{
  "n_layer": 16,
  "norm": "layernorm",
  "norm_place": "pre",
  "positions": "rope",
  "rope_fraction": 0.25,
  "tie_embeddings": false,
  "lr_mult_up": 1.43,
  "decay_shape": "linear",
  "steps": 4224
}
MLP neurons of a small language model. Each row is named by its layer, matrix (up: input weights; down: output weights) and neuron, and shows model dimensions 112-175. Each number is 50 + 15 x the weight over its row's rms, rounded and kept within 0 to 99.
After each neuron's rows, "fires on" lists the tokens most often at its 100 highest values on Wikipedia text that the model never trained on.

L8.up76:52 10 56 21 23 44 67 67 45 31 71 37 82 35 42 10 32 51 49 64 93 64 45 42 48 44 74 52 59 71 29 58 44 54 62 47 40 47 57 54 62 68 55 33 58 47 56 19 47 26 36 51 55 34 34 52 55 46 45 52 20 48 81 40
L8.down76:45 68 70 53 63 41 33 41 24 64 37 62 35 79 52 54 40 48 38 35 08 45 57 58 70 68 61 46 34 49 83 67 70 38 49 65 56 33 49 34 27 46 58 38 57 54 52 41 54 75 75 48 46 44 49 27 40 58 42 63 31 62 31 44
fires on: ".", "|", "%", ")", "lu", " |"

L11.up59:54 46 59 36 15 59 44 59 59 18 68 56 59 42 57 53 65 59 57 48 65 74 28 32 62 45 61 54 46 42 66 46 45 47 49 50 54 49 54 52 64 47 41 62 57 49 51 22 49 35 29 48 45 24 37 30 40 48 48 53 34 34 50 46
L11.down59:36 58 41 58 57 31 56 46 50 68 59 38 39 28 56 65 42 57 37 75 60 44 61 63 32 51 62 28 30 74 48 54 19 30 67 52 55 69 43 35 41 33 48 38 46 51 42 34 50 53 48 50 51 78 49 32 33 81 44 65 39 40 68 46
fires on: ".", "\n"

L10.up1:63 49 57 47 35 70 28 73 55 30 67 40 50 43 49 56 53 17 37 69 61 54 40 33 89 62 41 57 69 17 50 30 44 37 68 59 72 52 36 75 46 43 46 72 27 33 45 26 43 25 27 55 54 27 62 22 75 77 48 54 20 45 51 61
L10.down1:56 51 35 66 79 39 30 56 58 55 45 62 45 48 58 57 36 65 48 53 51 53 44 78 43 51 55 52 53 66 42 44 57 55 54 41 54 40 44 49 60 51 39 52 59 62 59 53 65 49 62 67 43 62 23 47 44 58 59 56 47 59 76 38
fires on: ".", "\n", " |", ":"

L7.up269:49 53 87 44 51 58 43 50 74 46 43 31 39 63 44 45 65 62 38 42 47 61 24 68 50 18 42 58 48 62 44 49 35 49 55 49 46 30 86 47 56 39 42 69 51 68 92 39 44 68 53 27 44 52 30 56 66 35 63 76 45 22 58 45
L7.down269:49 50 42 44 51 49 32 56 47 70 57 75 70 46 74 70 57 40 51 70 81 60 41 74 57 68 45 27 50 24 48 62 36 31 73 33 61 18 32 59 47 23 62 32 63 59 37 27 64 17 64 48 41 32 38 38 37 39 39 67 56 39 60 53
fires on: ":", "d", "–"

L11.up250:68 57 42 43 58 55 54 58 64 49 53 39 63 65 59 30 38 63 84 52 59 41 44 51 36 50 64 48 52 39 49 49 63 62 63 37 67 45 60 64 44 55 53 29 55 30 52 83 39 28 31 22 52 70 57 67 73 49 49 77 74 52 54 50
L11.down250:36 51 12 59 30 80 40 60 75 70 43 47 45 34 62 46 75 40 38 75 55 33 35 44 58 35 55 54 58 54 62 34 57 41 76 34 65 56 59 40 52 74 52 65 50 73 73 85 74 54 27 33 38 55 40 41 56 60 43 61 66 64 41 49
fires on: ","

L6.up334:65 69 68 38 66 43 48 47 40 23 35 35 36 50 47 41 48 45 18 45 46 48 58 57 79 43 64 47 67 52 46 43 34 54 59 75 36 60 64 40 49 21 35 52 49 24 36 65 47 72 66 43 63 00 28 51 59 51 64 74 46 36 62 31
L6.down334:73 53 63 43 39 43 58 55 67 60 54 47 89 53 63 50 46 39 53 32 33 34 54 61 52 62 39 66 49 51 49 73 45 61 42 74 72 71 57 52 43 40 45 53 71 65 29 25 33 55 19 50 28 64 80 38 55 31 41 33 54 83 61 54
fires on: "s", ":", "th", " only", " first", "e"

L6.up199:56 39 41 56 63 81 22 37 82 13 44 49 57 29 62 43 33 70 69 48 61 27 48 54 73 55 55 45 61 59 48 50 66 39 69 70 61 55 57 87 59 64 56 43 44 55 68 68 33 65 50 71 41 56 50 75 63 47 39 44 71 54 52 47
L6.down199:41 49 62 66 39 43 36 52 56 58 43 48 63 50 48 46 54 79 52 89 43 48 61 46 75 45 46 40 42 39 36 47 43 55 57 37 67 69 66 44 40 47 64 42 57 32 30 49 76 56 49 47 43 55 40 34 45 66 48 40 51 60 62 56
fires on: ",", " 23", "as", "ban", "ak"

L7.up372:34 30 55 60 52 46 47 37 52 51 34 46 48 50 56 49 66 93 79 20 56 60 31 86 47 61 50 63 45 52 61 49 26 47 68 54 64 21 37 49 58 57 35 52 31 82 74 40 49 39 68 54 40 51 63 54 80 38 65 51 55 51 63 46
L7.down372:48 67 61 31 38 60 46 55 55 55 44 57 30 82 47 53 43 43 39 52 46 29 66 56 18 45 59 18 79 39 35 55 75 61 67 23 65 25 56 52 27 42 55 26 44 44 20 73 32 77 73 49 29 24 21 35 48 40 59 59 44 48 80 49
fires on: "–", ".", "'", "d", "-"

L11.up409:87 65 26 28 66 62 67 47 57 52 73 38 66 34 72 23 10 59 45 33 44 46 41 45 52 32 61 49 43 59 68 46 64 52 27 76 43 55 63 45 52 73 59 38 54 30 39 80 40 56 31 68 50 36 66 46 53 53 33 71 60 47 58 58
L11.down409:69 57 16 58 46 64 58 56 51 64 59 31 49 62 65 44 59 68 59 76 44 43 42 65 42 46 43 54 30 35 60 42 55 69 59 39 48 84 40 51 40 71 50 50 39 57 55 53 54 72 16 56 62 26 36 57 44 67 29 46 66 46 62 56
fires on: ","

L13.up485:68 65 46 52 55 61 85 49 75 50 39 33 82 49 49 72 29 48 41 69 44 41 26 73 34 60 70 40 25 42 49 46 46 45 66 63 69 57 64 60 49 16 14 20 58 29 38 63 55 42 54 45 43 33 42 75 40 42 44 71 57 56 63 59
L13.down485:49 44 34 45 72 62 36 58 36 54 48 55 51 39 85 33 26 46 93 53 54 59 46 34 53 69 36 35 40 51 59 55 58 33 63 50 57 45 38 42 81 88 56 38 53 47 47 70 42 52 40 47 61 68 76 58 68 57 38 58 59 37 50 42
fires on: "'", ","